config = dict(
    num_attention_heads=3,
    norm_eps=1e-05,
    init_std_up=0.0396,
    beta1=0.93,
    weight_decay=0.017,
    max_seq_len=512,
    max_steps=14832,
)
MLP neurons of a small language model. Each row is named by its layer, matrix (gate and up: input weights) and neuron, and shows model dimensions 16-111. Each number is 128 + 32 x the weight over its row's rms, rounded and kept within 0 to 255. Numbers have three digits each. A neuron's up and down rows have the sign that makes its largest values positive.
A block is one neuron, or neurons of one layer that tend to fire together. Before each block is what it responds to, as a language model described it from the Wikipedia text at the highest values.

Responds to: Mid-word consonant fragments
L5.gate9:146130148184129152088159111175151123099139130071129130122093165127179076093103156044080129117093138147165139152083165129118126182137134096126176144140141094084156191099155119087117106132106158092053177111134110130123144139088124142148135093144127084130168107080103115099150150115152117129
L5.up9:099175122199163133122119169156161163112123152145151100108099098166132118113105145083147172137108127146167131131153130163116114161138117131143141093135143132051107120159150124094100049098141128161120110098136125116075088093115159123112085146134123081220100169127119140129135152165202138150
L5.gate152:121146190127176185213135091128073149135126165135134106127092104111141161136143135109133153104175110118129123148132148142187127121186121096191146077095111152161187148145116089141124162054129162217093141105157176171120131129131178188101135120136134122159176100138156138116119112133151191150
L5.up152:145122073184115162161065086155143120158155135197212128136129130101125143112149170112141139144129133114152103158176106114133139210145104143114172068104110103152100099140153122131167133093151081120038129128100103134122128124151149157127175075139105100134126153086134083123133142149158147176
L5.gate238:157134034164163130112169122148111166105129095111158127146107201144152063144137151116122175144138181148123105073159147128127150108120098080190102086154140078125164132064037115135082105124112115102115153129159157201112157132158185099146085054137141154129188128121137116103185141116171148160
L5.up238:107111130166101099122140071114147141152166128129119114158113192182094175157131162087167186127130122090186160186130117125159140110099101089144133085211071073176116106075149192067085110157131111086131184137077145200134115118145206202131140086119111127129127118128142120140166118115210141140
L5.gate401:175190152068114103159139106175127123151101097119143205090155175140154192141148103090130127098122166144165149103101175114151125125098207091135120082125108164142071139125185115088082106186199135137117139085154195135140136126177151106108186157168117117129091182133156199147201084118133128134
L5.up401:119138123110146192129160116123139114157128128154133128078111132194117092138119076125140169094101164122095114105146106094153196077055119117128189165160127169146136169127117090142134125108158145150073148100082175144100122116151177106149095139103108103156114141150163151190087078087126124099

Responds to: Geographic location phrases
L8.gate76:102083089083112101153145184115077062152153169075180120094105152092137129178114140028180132157139140171079110129120128158118099094132122139111104173120149170164163100088178164127162126132109124175085137121125108144154078152150135064131148113094068150119143087111116094098120143191134125129
L8.up76:130129131125156111147137205172148119089124188025121155155116152101131138124098063071105101119135146161128077072191136128133027091087123131136177114066167138149132164113111121078142074133080086110074102124112125101099103152132083150132133132118138134105081118149121150121060087124135096120

Responds to: Adverb modifiers before verbs
L5.gate60:118121141093164153150132077094153160118146107135113140128090160188126135080084159084167123145160097117104110112110075096037100094118082152166140104149133141125141144133064111078077154145132104125160111131094118117136133139107115114112173154114155109132091121144159125166113147150163118114
L5.up60:126147099141181091072069130162143149112088134134154084080134113109172129095165115152146086172095174152130122117162113109107148065120065177075149153115129164112119100159164151121213102140120164153106126139134117092117116124088110097146157111157120120107207150126051093082115183153146179151
L5.gate308:114178146092158102131141096151119127121127090082132131150078131191153086139166100120066194142141121097144154139081164124155123101079100125148148186098086074139125115160136134146148138157133080090144084109110129110101176108133149123121091070109134168132111122184166110157133146097150104134
L5.up308:115175070137186119086121201119164109127110159109152113070147197180147100097139185191134104208173185158153107130148156148123078069156105165156127180124173140085106091148104143159168132090166127155139126138124128147135145098096168144179171197118114146116153118108092123100107097144150069116
L5.gate432:176096121147095104067100149096131122158092101114185097115117146181074076141176083119142133169143069168147163119124114095127120102123099132144096131116107146104116092138135164135143149160135166108100184067121077152193129091108138067086119158158148014160142149190178119084155134091080126138
L5.up432:138181167097113152043111112123132110119128097137127127098114129179167110082104152127083094193146106128115165094115038128186134112127092159173120176109123081081094048124116162109169148141158033111127154133179199156107166106123137146069100171095087063105119138139074119106145161121186152118
L5.gate435:147118057134096147122126086110109181091106141213169149129079114198142048096125128147103120185143133128113128163144176101146118041130070136156115141132128149106144146137112179123152098122149128106137110189154136123159118068130142137152192117158142115162143121201094131086163144149117135149
L5.up435:110145077132176174230149130123143136132075150140127100096124083140160140162165109146123073211152156158058135144143064117138072108105139154158200127090146152154182119128081113102136145124153155217128123188145131070122192140139157162136117120167162133127117152137115073187094170148171117169

Responds to: Start of proper names
L8.gate215:127130088151106112126113167127128158167127142146112064132079185118139083104170083112055119163175166056120172158093084118106104131104174144161131134125159093112137147204139108097127129170154155118127119113103059137122059110133155124119159113181131087096166083143169139062159202126105102088
L8.up215:146155134145174110082121137123139110152133195157120146068058138198086110136106071115127145099143092105085083130153065137116133131143130139170112112157189095114073127147114149137151081107150122148114119096167102177156162129143126137119083132138152127094154159073136165151074147119095076125

Responds to: Predicate-opening verbs
L8.gate264:134078097179098126136058110146114176129143087154206111088152123132170131148115125168098111123129108112161137136138126109104138171106060108178113160108094129125077110157169123107160163102186166118126140124169101176116117114146140166139061165140138135153104149129120113181103140113157082128
L8.up264:095112092147127155100119076138110152126137068159162117096113122088203112174172136123097073148112089095132149183147143068154140158142114120141136139055101148062097153132143122177080105100143163155129135088163146123120168136130129143148179130167171183138176145171117101164108146100212103108

Responds to: Pre-verb infinitive and auxiliaries
L7.gate34:156196116081150168132110138233140171152108157149200167134154103155108095161177166090088113149159128102127160139153085093154060166180128164128125089152107157162170182126094125118115128115125090150141110141171126155091144146181128145070065142104128128067108176126137177083082069091105147122
L7.up34:081173052091108200152143100158121095187144108073084131189115122119175163179110114199136136068121123130165108121091165100079118140079114115129130167129137153181099112145101178115169103193138162109057112118121144128110103142153133097196130085152158141155123090127102132139152152116157121136
L7.gate43:171103109096152108160150105132106151123113119059129100121146190119170149095161126131139056115129126132090096136136150086064130103126119137096036134095110138128110165159124111085170178162111167129133134130130109139161113096116072161132108120109132101104170116069143125104156135102104129109
L7.up43:068135161132119146152108077167193121116080114107137149174117128158095097177087091104124100110119130187157168154145163186098108121174164111090173039137139081180137119186127102106182130149175144077119090168156135126114136122114127189130119107133115108124051149148104131139146111115064164147
L7.gate60:103101195093153103090158149099202185090147090143154137177175140161085140132122142111104074151175126119163137179126120131079104094104188135101125094135149139102167155097075104105158123104108160128139166098115168155106122136163145143127113178134184100130086136131146125177115103119114088097
L7.up60:109150135132079097122112178071129143101108131134091152179146176150110128152069116048106084139087166135089079118114095140109139123160136177131101099162118120128144082126094159100089103124159124120104135088085102182112138098154158126173107072148145086132094130113166150181118091082157009132
L7.gate225:121040106098102119181150097136152163130129145136164136136082156143115137129131086171103081101105088155098162109102109146124136090101108146161085117126160092107092116135124115189140118129125130116093095157140082123172123121175153118181194124118157124104133057152148124162145149164141059122
L7.up225:139155144122069181172185118123131103105074120118134124143101188173074114142138107164045110169129139145123130131108121113120139103091109104123131133095165092121062111158115144143088118096147086103091136161083109117170063161162106131191161080096091094137063148066155142136105145126091144135
L7.gate231:180121129168134149088134096125125166106132110162104098079113111139159095105164116122102144130209108128149088158105211067102138101113198147117111095142103058153163163141164152127157129165142100081156096180158163145142092115111128098165116130137173116099118150173189119169123149103091044199
L7.up231:125166112082122109096092056167120176144167118124138133094125138132086134202119086137154095135149134151135152140139116115127095124076168121152164093043088065114119080165097112110081086089159146097152079118182135169116098097178111085105149136111188082113120121177166119136121150133131130097
L7.gate285:208177108098110073099176177127080097111188142138160119124134144170163113121100204111098156132122180117129141131125111155177149163083165135112151173117118093045148083164134117130174160135082123146158087162152051138096130075085079114100072135133177076144112160146148088077099085141133107131
L7.up285:174092114145133099172077078155131145131126154084187120154075138144161088102153162136207122154155120151134102089136156150107121133062087199134101134111160093082139108163136091129144067114096109107118162086149087104059118163164052177161095122161176152115100110129143087084085159105131099120
L7.gate304:163132135104097198168167056125144106108139149158135132119072194129130100110165140090103114174130156143144070146145142126123142100126055097064120101081125119113060114116145130113096199117149162141120082147087117137157077115163134101098151109179151137123156102131123099174137143172140081166
L7.up304:160165126144068123142153110098110013170091112099111152130162129104122115158140131147089157081155131139161077097144119123117143113105027014176108127135084151150112137096166113111065148118166139088121158115081185128105090145123176142093148157093166163067114104088182137193139137129128113133
L7.gate323:133138085129190097153085139166089122109119120117124076109149098060160114113164159109133118155108064092095116151115166111096081076129142110111155182148153154117183122150084138125148158151072122162122117112142129180045127077119111102148076091161117125134136150060129077184143109178105119125
L7.up323:155121135131174104144139134160119129133134126129112111108172092116155133143152131150113116156123110093142143057151119136210127051129172105149158118104091135102168155124109120151132131144149095145104147159174175122113186034152138129143151150139161084139200143172155118131084146167163123163
L7.gate422:105112092096136139105089126110129221187096137096147088148126138182126097189110092145091158147168091168156120087149077092133115076141088126157126068077153146122105132076149079130076164107114246121102117131131127101130136106153161095115117096119138117136130125150189205137134141163184126102
L7.up422:119091117137168145166174106101104173133094158131114167108138103112144114131164136136045090144191129180151175072182155132132079060134171123118147141077111160085131109108141167150166096133144112210133073181171092112180134117135101140103170138098145097151161147088157154183161146138163088125
L7.gate439:160096188069076122094113192142143206138092140148141126147104139148095122125177059112107092138135120063129150090161111129149131117137165149141105091142105123082129117170082122094164145145146164163129128161101208185111126119136065153139121147140186135143142141132143104151149057128160126129
L7.up439:067094104059135074149079126160084120084116101141103096179167117134163186114066122156131103146189139138103111151105137090101118086107118142160108089036141178146114136111120169115133105165147153103111152065123135116133069073104162139151136131098096088091158109178105169190105111167091082139
L7.gate441:139107150102168099114168098126133148129126130158142135129153119119137145137131151112118167139125081097169146129053148179083136188142106129145183084116066147167132107150120095129153056095101085142119140198168097111127103092103114149119095062104169083084157139133151119133100121163054131198
L7.up441:191104157081123160114141113113181143175113084120167110107095158126162156135136203119092145123096136143128151152123071150116152127084164137148140162136057140157183089104065107128111100107128174139116108160147100150088206150084140124160147167140167156149078111038107059096123161123121102119
L7.gate458:142093115055120045172148060156133109155157101145112140138139119236115155109165135112136127111155096123170143157110091121131126185161127132143151106150090154133117153145178110138078140115095154125167124073128064107082119135149120089078179170076145146116093191149130098120139155130140103195
L7.up458:152133147107102122127120064140181072169180095177166067112119107150107141135139186137107138072169164129132110177116104074145118152119140112117161070181072102136149092084132065129139102152152106129123213107146076137140106174145145147136153103074157161134059128103127062140132077099056104136
L7.gate462:088133079136102110122138133135176119128108137175133129114129194161057058098085154148168144126099106119080121114122095092157102123073096176154113156119173133097086131192123112126091174155166163109142056127103136136134122147124194126091131204177088122125154177122146196112139115089178044129
L7.up462:168148108179129121184100122172072128097086105160179170185145144117078133064127101073154083102158111099155157106123122138147062095101058152157138152105146141111094105182077106176137143147167159163107175127143112134086150127133083122084111102128135131114116178126158083111162145147139171187
L7.gate471:062088172100087100137158140075071111171077096159104133143096150122144103097128172114061050091095136153136100105090089126107101097085189122094130165137119105174141125108134126115170147121091106122095141145080090158187136102171130143167147098193168120171133109134129143178174117148095104145
L7.up471:133149130113134165123137100135101191109081117106097119088175157136137169168116159087056125141148132205122117106139120048074127123132131106154103112142099127115130128133089114074123083148210163112211142102085163123094087149064176093108149191137181110139135048163130076141103093112147095125
L7.gate491:134168110092154108145120101151197054144172077103142146140138168122158135164155147145156100118133143165132173158103162172094110126114154120075121121096121129135171157126122115099146113119135123112082094114093145179042142117144146132092104146079140100116088135192143101141103168128127162133
L7.up491:092161122145043163082139147156128129120162130166103125180124082152096169139087102106177144119151141177174178106185099113171113175063091121098124131123111124099111132128130097096125126090143111146099114070075092136165094084139120155131137068130155080163113122120166124132098119084112121145
L7.gate507:182137067123080122103180122152143163153147139162153112062115146152123090112089095195094039155152141157140111128104109097105196129159121136153106172145100059119172122139133112113112111192146152118083163077133137062106119147169083150150112115146170107106163107103112103160198122124154110103
L7.up507:178070110083067111187143109188129098132102129168109104135134126147114118124128089143093091125088080162086107058116107133106176125115107057121144074085125146133139132168135145100158164140113116095109162136092114105063080147144116108150050156158111080188160100087136102073143148170164154156

Responds to: Mid-word fragments in foreign names
L7.gate70:174111091134154136037115100147143139183111137137168057169092142159114139037141116187205160117099182109144147137151119126139116066165159173131185088144154107122137151111128163137104103106135143149170113196184172155124118079103155151163100100173106135125107109120172127130111083179094130120
L7.up70:112140111094086139102129122116135118162145118165130103162142128169155130079166173100088129124141133157120143109182172075125156204088157095037123154082147100142121130108148135154130142126151166209100114159122111133124105110181061125087152187063136155144142093124141083116124158140068184124
L7.gate77:173159146117137120069101106113131091153128150137132093164133161143101080121137117135072112192083148116147135098094077126110102095117102155108171113148148105141136153149126173112151122148138112194111157136111178224115093120162116203126132115116136178156150118111131105167054110109182133063
L7.up77:120138101164110137121111153145116092106113108115138075112088134150077101053165107152118145115140150099168118105127140074105145086122141105088101115086176132112152166113209114119139119116109137107129083168118202162144139108188106157127088157078149114164177083111064068119132149143071145111
L7.gate84:111136126129123074119109148150133145170113156163119125135126134132059122134131157081127219124178153149158178182123152093131200141140159106106133183137192110120126101155116098129124102107149138118068097102097134088158094137120143150175141105154170160109191157127135162101086142131080168045
L7.up84:166156129132163121086135109108089131154142181110120092121083143208121097073135108100125189152142134072122155115171164092130155127062138130160141130153118101132121112130121075076111104101116126143081160125114078072213091158149143067140117117212095157107129194154140101110114140065079126106
L7.gate178:167179149117124060116129105135063144188128166121101155166103160158188122105092163118127157129178179127087096110131163138163123113107105169092156137106138168118137166107079140097162132106157153139088133106168138128091146111167117054092138102138202128139154123137071157070096110106172126115
L7.up178:099126098156194111145109160129156174180089107155123151129129177143128148089130133111081135169056130134146108113160118086157154163178136112134163118117114134171175108160054140127123137151096119174058089131083166089214123088159149125078130110083097131133122104153112094148189081084153145100
L7.gate205:171156181131088101118094108070171150147092134096099083127138139187060153096102134140104193095172151122123124145118123089089180086062148123196097120121194171117159172111114084126065169130093158113053091139142157205160090082154156114150112155112067137152079122148154171146107115104098125154
L7.up205:130124113134158113113129098101194148185138111122133107141082131110126147064035210103131161103122114107128172143117147135118087121061092111143130122125131185120114113140190134110126124128141133120143153083152196114151149139160095121111123159119090136094139092112116114166147179096120166102
L7.gate214:128149137091111082136059149220099129169100108171126048115137107073103148140141138069107138043127123083129089105144082127135069183132187087126152104114145129164072171160170100096118138170119144124124114045113120148130176141173100132089158132101138147150151076122122097152054068126164110133
L7.up214:189148102142131150132107063219168116096116114164108128163142168094143096092088205170150081129140112068096133096150101108125149160117141199153064112167132150153160158097159098060078051130151109117165167124152140131075139156090127155095144183118114131154071128125131161161138148138129108127
L7.gate268:115090094135102152102105119132130101110100105136151175205140110141098155072180135154094124143060196173065109107120158123185114144113138255158146153092122116091088199103159158093129165127178124085095117093126102114121100142181118099085104118126172136188190103111150158076162121123088114150
L7.up268:171123136106107112115092120198093133143118128147174165141155104133157097161122125165133159135088169139071194070166162146136151085097110109113137210148184101044129160170159101078130118113113112089119129091178146054167124171164104188175095085100169143103157151096108185169126095164112076139
L7.gate273:137109125106112148126144130087160108183123155126112089120062106117095094117106109130114173135154180028135159142090122105129166084126160130159132119136189125118129131168107039149102124074109174091065108114108136105198084114175168125146131116200135071086174140086139202144119141161118135075
L7.up273:163158108131114105119168109159164155191151178185074139150131171131107127216197158082115106116147123154141093138104091134136155134075117144102079143160130121131112120171128174153099138175157062116126121122169118123128176143143102151149067123097130118142176183186149142077141064143137143147
L7.gate288:089136123106122122108180058153169157159150144163126097133139137177093107120110118140113077128108134119160132166122135141159164155107156125147139137216107110069146161154188161147054119114100154109065148120072092191139090119101129119150025075085103113124097151147074082088152069125163145111
L7.up288:167136103184101136126102101119109139119145133115135138184085191151108124147119074111116119148137114128096134141106112120093139134166179187122134168092138110095146158119125156139191103113143154143146109063076128194131110109173174139166121111147126147097179115139067117157091115069155125053
L7.gate289:094143131159105149106130049127158144168140146174145117179180143143088096186135109115189132123116114151145140131111114112161050146080142117146145102156162111078163171132170083076201104120101174116149099122110145175141134125130155171132146097128223177104094068178160123107088188136168113143
L7.up289:140169147126149131106127154133136133135104108145111138183109083096226110161106142081079147080195141106119147160099128091172118100159112125123118140086209105140145083189166108117162055075084171161127145170078149111152059074169059167158057171097162114127135068151088121120102164070125135142
L7.gate360:126132185120117086094112137164227158124124088152159097219099169136129098088152136121136143099122142105100115108089091064162161126112116127148120141053097114137146125168156155171137134135156211096089078150071073179141118064112153166138125113154080140098057120142116134119088180113111089128
L7.up360:132195175178063125086117140138137112177141119091141060127084129135107098145186108079102128075118103160105162100162062102111123119121123120131102145139119165160117150157119161157118075126105106089149104091150168127171105105114133133152141083081123159111190128113171117093109134179146133150
L7.gate366:161118131064119138121098086122126110168109099098100162134125123169061105126141136131135123095137068111131124135098107150135083191158099057150106135149136138075133154186098090152097165083112140173095146065121110123100144129104126061151217110136135093107131143131130157079215084127148119065
L7.up366:128115127088097085179141108116195133141177149103116119142125151143119113108163155131141089090135153136173111107096101142103155113109173088133094099089084115128132161080166132100159102144151108135146126041159168091132115165140164177162121130158163130110071094148098149149095068184174077101
L7.gate433:142174072162099109161124108162179073180119142101127085099144155108158104156113107153118141081151118169145147033102158166117103124135101109130121158147130072133148163161126129131115130118156141156137109089170134086136177125107130144152170077105152124168177126129098169152149163114193088040
L7.up433:103158123072104146114117152166155092138183105149138122152129152161181127152083146131112097097030187105158137152171157159092107178149059127088118152132131102085062155116083094137103190056155113126144191143143115184098127120181108229152122085148129089128114097175156161149161148178122128062
L7.gate443:136141123155174124180124148115122111117110176159185109115110131107118110139149121130139127135164106168102135164127153149150117172097182127122049094129135126169092124136096138124181201170139145100123175057183161111115139103124079126225122104152127072121129093110056155148039111185160135129
L7.up443:109141183093119147161161112063107078139123129164156109138184127161100116105069154073118128163167131128102129124098088127161091102153142099149078091125074082160090188149125100095074190120115214182115112151187146171107084144139099103128140127186135079134113135152139174106160088100081221115
L7.gate479:131135155092123129111118187066092150158114177143162091150085170103077107153089094251136117123147166086082159091108115159195073091178176138112141133113140115130160156139132120154127095122167183138110107125120093108103121124142129147150113095120122122184173085139136156131119107118135093113
L7.up479:079187080147089109102116075162156145137199171123174188165104071168127116077152108140110152094172157108105067102127168158124149139151133134068169128096094110145078172176121091128099126156106083112057107147124159131127139119161151108131168120141125124139105137156108123113106116116124094152
L7.gate505:132176130159133081208097152127143144145159182100141074123074126176157092123126167144141134103154144118121148141154114110121123143134105144167146166069156123112114188155124071155136066130140144127106080100153117107174094133164107139119152092137151059114147119168168198133113148164146140157
L7.up505:094119117128142079107085139133199088187107142115074060186063086131157090141106118126089099071125142139108080105112128129132169163117080201117197184129121123125134121140106128123144155093127159118136131103144172125176120149116153137174173108125116088115093137125090066077095147089096130076

Responds to: Location-phrase noun modifiers
L7.gate42:149132092135075118135088162151113093124160106139162119099124135100144135151179112118178077171134148067147119132118118084121088144156108088148121140144128136090090140129160106129220057090106117159138142037123196185125179107169128101169112142134173155133152085125111176126086138138117131111
L7.up42:143159107140184145105084166182084146083074161091171143109180153156166113128088155117107076128148101100108096114157131130097049108117106105125155145165148147072096133161116152103156136150130157149168112069132171111115099068189121063127151160099184125124133133141086170047132124124145109146
L7.gate46:075143129185162086158101216143107143130151143116141099149119134141149148107084097173131110146142079046129131116151175089165067136156090120109096117083106146148158142194104093082114058100147163097087119133135125120122085185173133116164139151116188082174165135115100158162119098132163129131
L7.up46:149187204143151130116144181124111163098172143127141175181152129095186091104134100105142164110132158140117133198164079124138126107139122093172168131124156109138095173097138150113186160140073049122078180102122151106066067100140167070113143169147157103088104110112196144110144128129099122114
L7.gate146:110148180187109101151136085151141181090199136067148130134181170143127147125204116028171160136104126079170088109126147143128166089130111132144086090170092111190166104116099105113172124146120122156112155116076137144126150113172141124176125170127135105088142212120101160150143142107098215103
L7.up146:125133160139129117192119127110122112183166095163062170147109133108177127097164146161179146139138131170157172126146104103105074139156145129116134048123125124114172103150177168117168126137096118167104156108170061193090142171107138157175092137135080136143106189105120099134107093112130162169
L7.gate158:145162182167157160159193185144132141156156166066131101099170110153111085114082089115115112162164086083089139092091166107148125111130122141209109167151079123167132184114148092136171074100099141091118083092121134161131100153109123101116166197108183140057120129147066117159140067086208115130
L7.up158:173127134143117173074132189172157046109162129144144178125130085170084129155159080161117132130098103064048103143144126125139094103162163087145145085108086135138092186089161119107131111120066157113168115129102119122113122093141125139067063161112094116085100127117175196172091136114139165096
L7.gate161:095162121086172104116129117126104125187134150124136112071147161136141103115131118066151118091149153083148113100144145111159116131140106098150136188116075157184134147177138125123113093065097105100115140041142111074114176158165190101123154141160131121119150156135205155145085117072155119137
L7.up161:084129131122163156129149167129151164146148136104184111160151147199150133124108127122137165124088124165178107148179145105145161114099140131126169122138107130092121132130151124147164118046121190099084155090206153107084181083124133115126108160168168145128139064147145072107194093225202116159
L7.gate177:174213093129134115061094135130120101114132097152148142135056135097095151147096115077143172134169112131134117155117138100173048167114130104112095145097108165128131079089150165118117081113086137106123161135180103182163129135188076120122147144129174138133238172121149130110134058104064148108
L7.up177:140117099155119056137111150124171076145121178160115181145123168170107127141125112163154124076152137136107178116157124164171139142164153135115169120125130154180155181072195093147151058092102132135145133116122152149138166105216055153191121130134168148149133151105183151145212148156108130116
L7.gate182:175171167184124118174047143154112142115182060127113131132203123150162144128146097146138124099073141111167122166134164061136137134108142104159132155158104190144155131208049106107133127108105141114120088138153132140139133144141155138170122177101154118180151114145101144089123123139214141104
L7.up182:119121130140117074152056104177109151139114140156140146122149189121124124162095201133110100140093091128076134150103113133156086149094115124124142126156070147154132095120183128126156053142183128098105152092104159110163084196172178206195158116125145090120078141122092130156115142118133159115
L7.gate229:134068109163105150081148140098099078133112146106131142136108139147180129145127102162159120172168173148123137109140124144100061109177161103078084152069136105097146148118104114118172145120060121107135109100085154152118124127129106167104119119113138075099131121154181131124097061165102136129
L7.up229:067175103120187165121111138156128182115120108142164105116111132120127113121155080164117188121074163075117103145125124119124157140142112101098117180116089163127108124063147120153124118194125209153171106134115175030103112118114110095153132138134092154152124101099123043133144124132108099112
L7.gate258:129093164100063115159080088168156133138127163116145167167117083137211131105105105111135106134151157130135175135137151192135110109156119166119148158166068209138111101146107117133103189115159114157095211138149080163073129081166097062072112169131161120167147125094101162086138141130082160144
L7.up258:093133177156155114111102147131118155122122179123083153140151130148192121193103118159137130157140151134131171085149155140137088173144133139120161143171136160153135094123103134125184136125183077092150132145220135189149177157138094161132071061139156151089157116172095123072124134160115125162
L7.gate270:098112131124034175132073166154140074181195137119106123082120187153116132197115126108115121121163143070083156167141135162140143111127118159152140139150134161217176123155151101146133087126049114138104159074127117145119097140102140136103121177146124135062127114138113146159147145151147189179
L7.up270:117147134157155132059133169123151078140207142157215103125113102182095134119108044144128110102166140127089211145133089134179086100076068165093159102094106143116148119149130092176102125106078098106125117122151159160084091163103094165155134107104103117136126135138170122138126132125106118115
L7.gate303:112166117167155063165072207135146168148198155130136104099082148148103160164124134103094085200190161140121104114120146053158127136153106117167122139091102120109149085128094093128112104111155117101098098087148150118099113082127161079127125178109146120138123178113146168142122076143150100124
L7.up303:135162077141137150166099196106172206167174157066132124086125138077120155076145153059145138139172097089099193145147089115178144083153112148125090176133144137111116092169086117108117097129154122152156164074136160144112089109128099129162137176182127144134105171123111145137115149122138175117
L7.gate305:128085094136179109160182124155157117129121134068110102142100155095133128151097089127131162089156134159099110098163103115093139135076131142108152184150104154098110168172106177033139119094098124123141093070174112181164129137202191099119091141112180161093123107144077100126151116108126100196
L7.up305:136116133122158120139161127078153129141175182048119144150141120148175119128135113134191099108146115105104097175149113165101108147063155155104112174152111148127167128143125167101147072105125162113187075132116136173232088178161144088168094138048136110118188098136100142096156093169145138121
L7.gate413:171149165163146122134128131160093085168151115127119137122140120145155140099128145063130120154110130100164206133097111098086073164153225174111079105114154161125142133175092091093151131134113099122120117135129123114106201115152102170073126116145133109120121139142080148147078139165153173197
L7.up413:096107144182087151146123113188069107156114124112190141158020116124124140117158107146107141080149084095061146116080131159179130137160113148159090148139124129169113115114102125151117139150081038139170135131110113117061167174108120113129155149163159088133138090128122116168132091141153097159
L7.gate464:095083124102170144136162144105132155185099134119212089141168143129112134066110070175127169123059125080133152191127067166168170141116145135145161075061088142177140133106117117125104108118155129127092166136142112183195150199130113122150103112127122114160170152145116154110121145190122100137
L7.up464:098173155108164099121143142159160069107122184128120123112103100192054119138180118163106115134112094142152117109138137109116096179098170089139104168097139081155146071144082092078122119131142111186117128099132080160125124166174166101081151123132118096176122099095143049111141142137072116096
L7.gate469:112089094196098103136155217180150160167162103085134087098111173168156116156131144115127105100118150088103091116120153163145145090162125140105062140186131061148163099122107137104165132107093134160141159117102098203154055144131133108079128163136117114103106125133143150108133069134162124104
L7.up469:122149073163149152188155137063117145112165133109106171073154150147100144092182126191100103144109117110104038138106070109144168126137157113134151149107159079146107198153115127093130159149105116093111134135125188157133093132170149154156135041129170096119142178094104150136174014128090128122
L7.gate504:034141109162121115130104240153133096168169152149042079136080155091167173090176113123095103169116131099099149116113167082114127141188082128165173067115148133128098115167100169159169141120137114108101108139142150121113089152149137100084119138063151054143064143143136148108146095151124162166
L7.up504:088089121120151130078112153127145126152116159147117092169114214142146205100113144129159158188173091151159098116171158110097150163081105090104171128138153163165143092119113182135160069151139080106129119068174161118129092142126150180045064123075124082113088111096073159128170062153094148130

Responds to: Continuations after in/as
L5.gate45:144204055143093130124190189131109088110130106167152105120146116115152090122147114107079110152136140112134170090151095108074149199096144130115199116058181143139158129185171100141149084169112057095118133094100117117150139152163085150118112122116114137123115103129085144084113117146073167133
L5.up45:128150121134145166149166142078091133123108148145176108167146143091136109172128141092138188080155100101168110132204144053148100147126168142121128087119116174146114138167123124155148113123121153102102135102151053211150141161133119170102110187115110203212128136143108117125077087139139100156
L5.gate272:101139135131198167097177146152153039103159174157173111141152144129132148095140119078193140134147122163118141146081181105127122110130162125153165146070125140075112138091059171091133103160090116124124144123172151136094133146141175088115143107130088148133176082110152121076149128143123154134
L5.up272:067158103163199126119155172118125041137163111139151112153167146166108192069145120139111154144150092101154155171103120076113156136146157123158179135130119150124103131031093201080150132132113109101154164129129164083210159113123197095144101111136125118104110126164094163133120113122090147132
L5.gate357:115104133167114142175144130143061137165147169122112120169124104109128166123068110152089145124167088125101101095158077125167038181098106114144111097128108165128169137150132090156194083142128174176121176046086147119112154128128085130100092118137075140152076116116095097102100129089164064178
L5.up357:118163084145137091139121139063097103165184162086116064128148173112112157126159184187131194173171158143157117157124188133161100174087160128089132128152109140141115138110107108135140092144089170148066172137134119098083107202164101088082127106110186112158166157140099109167123135118117196126
L5.gate464:082122149108131090129209138107117102095099170124087153132179169075140137142185081131141160154102133129135085113127152095180148143152140185126246122107142107141143128166113147117137157125140135152112128105172169139145150180114149122132122132075203096125140146148152155105107124125173191057
L5.up464:073114057094103180167186107137073120107157161045111097180128105129154098135126122146103152077164104134109131101117148155156092166101108119102191157116177127160121135154094087123124096113082107123133126121140100147114096142091105168091070135075152130135088173153083137147176103125068147148